MLP neurons of a small language model. Each row is named by its layer, matrix (gate and up: input weights) and neuron, and shows model dimensions 160-287. Each number is 200 + 40 x the weight over its row's rms, rounded and kept within 0 to 999. A neuron's up and down rows have the sign that makes its largest values positive.
Before each neuron's rows, "fires on" lists the tokens most often at its 100 highest values on Wikipedia text that the model never trained on. A number after a token or word is its count.

fires on: " \"" 42, " (" 14, " first" 4, ":" 4, "°" 4
L4.gate758,200,138,181,180,110,227,247,212,227,207,199,181,144,243,216,249,212,232,221,162,259,250,235,214,200,206,116,179,178,200,165,167,195,166,205,196,212,156,158,172,179,181,253,215,212,186,264,233,192,231,173,118,121,261,221,156,211,235,175,229,226,214,209,251,161,252,184,127,155,146,177,250,184,163,217,153,152,189,224,220,190,211,155,195,161,199,205,169,237,168,189,220,148,296,211,213,116,212,241,203,198,231,282,178,238,132,197,248,142,269,175,239,167,130,163,175,233,246,201,131,223,154,334,212,211,193,208,186
L4.up758,224,145,200,176,179,217,250,273,218,166,177,190,157,236,205,182,206,248,172,191,158,267,228,248,222,223,77,161,189,211,166,119,254,231,228,175,227,180,220,191,243,241,202,196,258,226,176,191,160,212,187,119,228,260,190,193,250,195,144,218,225,204,261,252,214,182,162,128,117,175,164,221,179,193,259,195,148,237,255,183,198,343,185,214,203,188,222,182,214,308,194,191,194,132,145,191,125,193,218,233,181,234,237,185,285,224,255,195,169,210,235,188,194,183,206,200,133,229,205,145,180,173,200,203,290,140,186,198

fires on: " and" 48, "-" 15, " |" 6, "'" 5, " of" 5, ")" 4
L4.gate3173,185,203,238,163,157,172,208,201,212,226,174,168,117,208,147,240,222,186,188,228,215,254,281,235,180,282,249,231,201,135,204,259,236,297,170,236,184,193,150,124,248,168,231,205,210,257,201,171,149,187,176,149,240,251,141,199,214,158,225,276,183,248,212,165,167,226,203,233,258,133,164,264,159,152,236,257,220,217,157,207,132,179,223,212,256,205,153,191,119,224,160,173,191,186,185,201,228,197,121,183,175,216,191,192,178,148,249,131,202,172,162,196,163,237,187,242,116,240,194,175,115,160,232,211,184,159,188,240
L4.up3173,246,278,143,195,179,220,194,201,125,261,209,207,185,213,153,255,188,150,229,234,163,202,250,177,149,202,152,135,237,158,179,104,187,248,196,270,171,187,177,154,255,222,197,163,165,143,188,198,154,210,251,241,199,215,287,227,124,189,200,189,189,207,215,181,220,214,305,211,188,171,236,261,196,246,205,199,267,135,226,178,220,249,198,214,306,169,151,191,266,200,246,208,194,152,228,213,241,267,130,208,191,270,227,224,216,180,188,216,171,226,167,235,149,199,245,196,267,282,230,200,193,129,264,205,223,235,182,234

fires on: " as" 55, " of" 10, " time" 5
L4.gate1555,232,147,168,160,149,154,283,114,228,179,221,180,206,201,172,216,276,239,176,239,183,205,256,204,193,220,206,219,220,305,211,230,220,230,204,203,241,171,207,179,168,152,195,134,201,172,163,231,222,196,143,128,165,245,245,276,184,187,205,280,186,229,193,188,225,202,196,234,149,158,217,151,181,133,200,180,246,200,195,233,205,247,188,187,187,211,213,251,218,239,146,249,218,193,127,223,162,250,218,145,173,247,216,189,164,133,242,184,171,249,206,148,224,160,185,169,210,199,223,187,200,153,171,106,203,201,205,240
L4.up1555,201,237,192,247,231,182,212,154,169,188,210,185,220,216,202,188,222,160,213,156,169,272,196,189,184,160,211,204,124,177,150,226,185,243,234,223,217,245,160,244,214,235,239,230,156,206,201,214,220,255,195,212,171,222,124,194,198,217,209,171,213,235,210,118,123,270,169,191,204,156,173,219,191,234,269,207,213,190,141,225,239,226,142,170,226,256,118,175,202,215,230,161,192,213,313,172,272,206,136,224,194,151,210,206,147,142,141,198,92,179,123,192,193,205,241,208,209,259,203,240,205,159,216,243,257,217,141,283

fires on: " for" 21, " had" 17, " from" 15, " into" 15, " |" 4
L4.gate1871,187,241,220,157,185,163,178,193,233,143,219,236,183,187,233,165,196,209,190,219,190,183,204,152,237,184,144,172,166,278,234,256,230,141,180,251,209,212,178,138,235,180,194,150,190,172,249,224,158,215,180,208,133,212,148,173,153,156,146,194,163,152,189,228,187,230,227,165,227,196,181,236,154,206,162,221,274,120,265,215,163,191,236,137,189,203,138,243,187,165,65,242,111,151,250,213,177,240,248,210,183,186,209,272,209,164,190,220,178,180,257,140,255,250,138,211,124,195,198,168,169,204,281,170,185,179,262,253
L4.up1871,171,130,176,212,244,192,230,141,245,142,181,208,228,153,209,234,177,176,181,262,180,161,183,231,243,177,161,161,190,187,218,166,214,208,174,210,213,231,209,187,238,165,209,215,200,184,296,178,220,248,151,266,180,142,165,193,195,170,223,205,254,272,132,192,199,245,217,268,213,231,203,210,243,188,173,231,211,237,232,196,228,185,227,236,205,192,189,272,172,144,263,170,265,260,263,196,198,237,213,199,185,272,172,200,194,156,217,215,165,136,152,114,199,297,219,251,162,278,217,202,255,175,198,233,199,204,243,309

fires on: " |" 40, ";" 9, " named" 7, "\n" 6, ":" 4, "š" 4
L4.gate2328,163,155,243,271,168,247,260,153,188,183,249,246,163,180,219,160,163,182,164,320,221,218,193,158,127,141,239,214,206,105,216,184,204,165,137,281,151,171,194,173,244,162,191,224,250,239,194,266,245,179,194,205,173,260,240,211,118,233,167,225,180,156,231,171,177,152,209,175,194,225,230,206,214,184,234,219,227,233,256,150,243,138,185,132,172,126,122,201,153,190,250,147,176,262,176,241,124,166,123,218,219,122,183,233,253,180,182,302,232,143,154,236,243,174,85,298,224,148,254,286,197,216,191,227,202,222,182,199
L4.up2328,171,213,230,174,206,224,186,217,160,138,193,182,140,133,135,196,159,85,169,135,246,286,231,190,184,143,238,233,203,95,234,241,233,221,201,230,126,197,198,203,201,244,219,196,179,178,194,156,181,178,210,256,242,125,206,217,296,214,139,223,268,235,145,210,198,229,184,211,133,210,196,277,166,143,178,208,196,149,247,238,244,220,168,226,182,191,240,113,199,244,182,181,201,209,222,177,213,230,210,180,184,232,243,247,218,153,189,147,143,138,197,250,248,177,229,189,270,165,205,203,164,184,171,227,115,178,249,239

fires on: ")" 45, "\"" 16, "s" 8, " (" 7, ":" 4, "-" 4
L4.gate561,208,226,146,132,187,162,184,185,165,194,199,165,178,210,213,167,235,126,155,194,168,169,179,151,168,161,155,160,168,181,196,131,171,158,158,212,151,147,205,188,158,189,272,237,247,253,167,188,188,271,237,162,160,185,235,217,209,282,272,236,140,248,212,264,205,179,156,142,213,196,244,258,144,182,165,115,143,176,219,246,150,268,133,197,235,264,210,109,224,164,300,230,214,229,246,207,108,290,218,196,248,159,195,90,271,246,174,185,212,161,196,170,239,187,233,204,204,283,202,173,211,162,208,193,259,174,196,225
L4.up561,207,244,215,153,219,227,201,215,254,218,314,217,173,266,113,226,265,203,224,241,198,240,195,237,190,219,122,257,145,162,261,193,157,186,201,219,225,148,155,122,181,119,155,208,158,137,166,203,160,132,217,165,199,179,291,206,201,178,175,192,200,181,214,203,170,215,247,218,194,175,129,228,231,181,215,266,284,215,240,223,162,240,207,200,242,196,236,205,244,187,198,128,242,163,237,218,187,255,234,207,127,193,198,239,197,230,199,165,200,195,240,190,251,246,240,222,210,202,191,154,208,136,207,197,239,187,197,214

fires on: " |" 48, " at" 7, " US" 6
L4.gate869,145,223,305,222,103,188,216,252,193,222,174,288,187,204,217,217,191,139,196,191,228,151,264,224,208,149,182,189,164,176,253,208,252,248,192,232,218,206,161,244,164,177,148,177,179,255,240,268,169,204,162,238,223,249,179,188,231,148,217,249,195,221,203,215,169,163,208,144,182,168,209,152,164,149,210,222,210,113,185,134,195,162,246,143,242,170,170,216,234,185,212,154,176,184,214,170,190,152,134,207,164,164,179,163,205,201,184,174,260,198,216,151,145,190,192,177,150,182,145,177,140,196,246,176,244,238,123,200
L4.up869,218,209,191,119,147,177,182,276,172,237,290,278,219,165,164,208,220,209,139,205,198,232,233,291,206,170,150,212,216,210,156,157,198,202,164,178,163,161,152,205,234,224,97,150,160,195,241,203,163,233,202,214,251,191,234,189,231,213,187,189,222,188,151,145,205,169,187,205,145,264,234,231,173,190,236,270,170,114,157,118,172,200,216,178,251,208,169,181,263,220,174,267,183,174,243,249,223,147,155,233,227,230,116,241,142,213,151,149,221,237,167,145,181,177,212,221,233,185,199,159,218,188,228,162,289,173,176,140

fires on: " to" 38, " |" 29, " for" 17, "to" 4
L4.gate1900,191,116,261,182,160,227,195,236,167,220,243,213,185,155,190,240,138,127,174,182,175,209,291,171,142,231,299,212,112,273,183,232,271,191,159,240,276,218,165,215,240,178,204,204,207,222,209,192,161,227,160,257,180,201,232,216,229,131,186,263,208,183,223,212,205,185,172,165,225,162,215,196,126,185,229,226,213,180,236,121,209,145,277,170,250,320,183,229,185,147,200,175,112,215,234,212,227,168,171,151,165,157,221,205,189,240,139,207,185,215,199,251,309,282,185,168,148,225,206,257,207,215,198,148,219,245,261,188
L4.up1900,184,207,186,146,165,173,201,265,238,224,208,178,189,158,145,207,170,205,178,244,201,177,202,179,173,220,164,240,206,225,152,209,187,223,245,202,275,188,218,145,194,247,181,255,161,170,204,217,228,194,205,183,176,234,248,256,176,196,235,261,251,203,221,253,271,235,207,218,170,206,290,176,212,167,176,260,181,196,177,210,212,127,255,196,172,207,237,137,164,146,104,212,155,204,295,191,192,190,247,188,233,290,225,287,147,154,210,189,290,101,95,239,207,215,157,169,305,213,286,199,164,207,187,221,147,169,236,172

fires on: " |" 42, ";" 13, ":" 8, "ed" 4
L4.gate1909,203,185,294,210,90,187,237,223,191,265,236,239,206,187,142,179,169,115,225,241,279,225,267,182,203,267,230,200,143,186,184,229,176,248,198,148,235,166,178,132,240,136,181,215,194,236,201,215,208,183,228,165,169,187,174,138,246,262,235,219,227,169,222,118,232,132,148,151,240,172,162,164,197,223,254,202,158,197,144,177,217,219,196,153,208,200,185,173,218,180,322,164,197,210,160,206,238,192,157,127,168,241,204,184,332,245,203,237,219,249,222,246,235,280,218,162,236,148,184,218,209,290,228,238,215,171,214,156
L4.up1909,237,168,205,113,183,166,241,294,123,193,146,222,173,142,226,188,169,124,185,132,231,258,213,248,212,198,174,193,233,195,182,195,207,214,253,169,204,174,254,200,192,252,132,248,223,224,237,283,125,193,318,237,155,190,205,220,300,189,159,207,169,157,186,210,176,89,169,172,235,208,210,265,228,276,271,201,188,203,245,215,167,149,235,224,198,185,135,254,201,130,187,267,194,211,190,217,216,175,194,196,187,228,219,176,220,186,193,187,238,223,159,215,108,192,207,139,239,203,227,175,209,196,150,210,131,165,187,196

fires on: " for" 18, " by" 14, " of" 11, " Art" 5, " from" 4
L4.gate2639,264,148,229,251,248,173,164,174,209,173,275,242,232,255,291,253,194,184,158,192,201,232,203,260,212,208,220,237,142,161,199,210,184,169,207,246,178,136,188,198,181,208,116,125,198,258,244,166,204,194,170,163,297,141,207,196,155,195,88,264,208,265,156,154,209,242,161,279,156,140,125,213,235,225,214,215,278,187,157,280,172,205,179,233,196,109,193,198,189,198,206,196,185,253,154,154,291,135,275,122,161,264,215,159,206,247,178,164,171,142,146,244,222,195,212,174,227,199,214,137,164,213,221,243,155,170,195,250
L4.up2639,180,136,197,285,271,233,227,176,218,203,200,248,206,342,201,265,154,197,214,226,243,156,241,206,218,283,189,217,212,198,202,148,157,215,186,176,211,226,246,226,232,130,206,152,231,215,197,222,255,175,262,213,189,174,212,238,181,150,260,212,166,187,178,200,192,215,179,129,231,153,169,167,194,180,155,143,170,163,277,140,234,262,233,200,205,154,260,236,252,217,162,235,257,232,241,221,261,237,262,236,131,210,114,170,134,239,182,185,239,129,187,181,144,216,162,216,164,227,230,197,227,169,136,171,130,250,178,149

fires on: " as" 27, " from" 13, " |" 8, "7" 7, "8" 4, " of" 4
L4.gate967,197,142,183,220,154,138,157,190,236,147,179,190,212,250,270,194,271,211,209,263,276,293,216,159,168,179,216,199,216,185,151,264,195,224,248,197,204,268,139,186,160,204,172,136,290,175,151,258,231,188,131,60,212,186,211,187,192,132,143,191,279,186,213,190,162,219,166,177,171,145,181,195,196,164,217,215,167,202,201,254,176,171,123,207,203,159,169,157,164,200,136,167,209,237,187,182,167,152,168,149,159,272,179,268,246,197,225,150,276,155,236,154,231,209,186,263,191,236,137,249,185,211,221,157,199,209,234,256
L4.up967,239,141,185,189,269,220,166,199,175,174,244,222,185,221,229,250,224,251,169,224,312,209,174,228,244,175,198,134,158,136,212,185,190,226,201,290,247,248,168,250,218,164,167,161,207,164,189,214,236,166,192,220,188,158,177,178,252,204,217,195,188,216,132,175,184,258,159,200,235,212,190,210,247,187,254,216,207,230,177,97,280,169,288,193,215,169,171,149,181,194,219,142,229,205,201,171,252,265,158,242,203,208,172,223,206,136,132,214,319,207,203,159,117,241,271,210,214,155,185,236,161,205,171,221,279,131,205,195

fires on: ":" 55, "°" 19, "′" 14, " |" 12
L4.gate1554,213,177,283,207,179,207,170,267,210,244,217,166,206,135,207,238,152,206,141,238,165,243,191,192,179,191,198,232,175,203,223,191,151,261,170,196,242,205,245,172,161,195,203,208,247,203,179,237,213,243,202,157,186,191,160,272,243,205,274,176,236,230,243,191,190,166,216,140,217,202,265,188,186,173,161,253,140,214,228,207,222,197,173,141,206,236,241,230,130,135,219,222,144,247,197,199,199,234,204,125,174,150,199,196,138,249,167,222,225,187,197,319,191,199,158,238,205,218,202,184,154,209,263,214,205,246,296,263
L4.up1554,219,134,210,188,223,207,132,251,203,189,181,158,164,211,151,206,143,191,155,184,235,226,261,193,106,221,228,179,156,266,170,110,271,182,177,162,178,216,259,233,301,207,314,177,214,203,207,187,188,204,243,199,188,235,185,181,256,265,133,218,169,172,198,217,222,151,196,159,243,187,242,242,210,189,167,205,148,244,210,226,165,277,122,168,163,259,276,244,176,151,246,187,160,185,186,256,194,161,220,197,184,161,197,188,201,155,148,181,176,237,170,265,136,181,207,197,211,160,184,234,144,243,235,180,188,204,233,227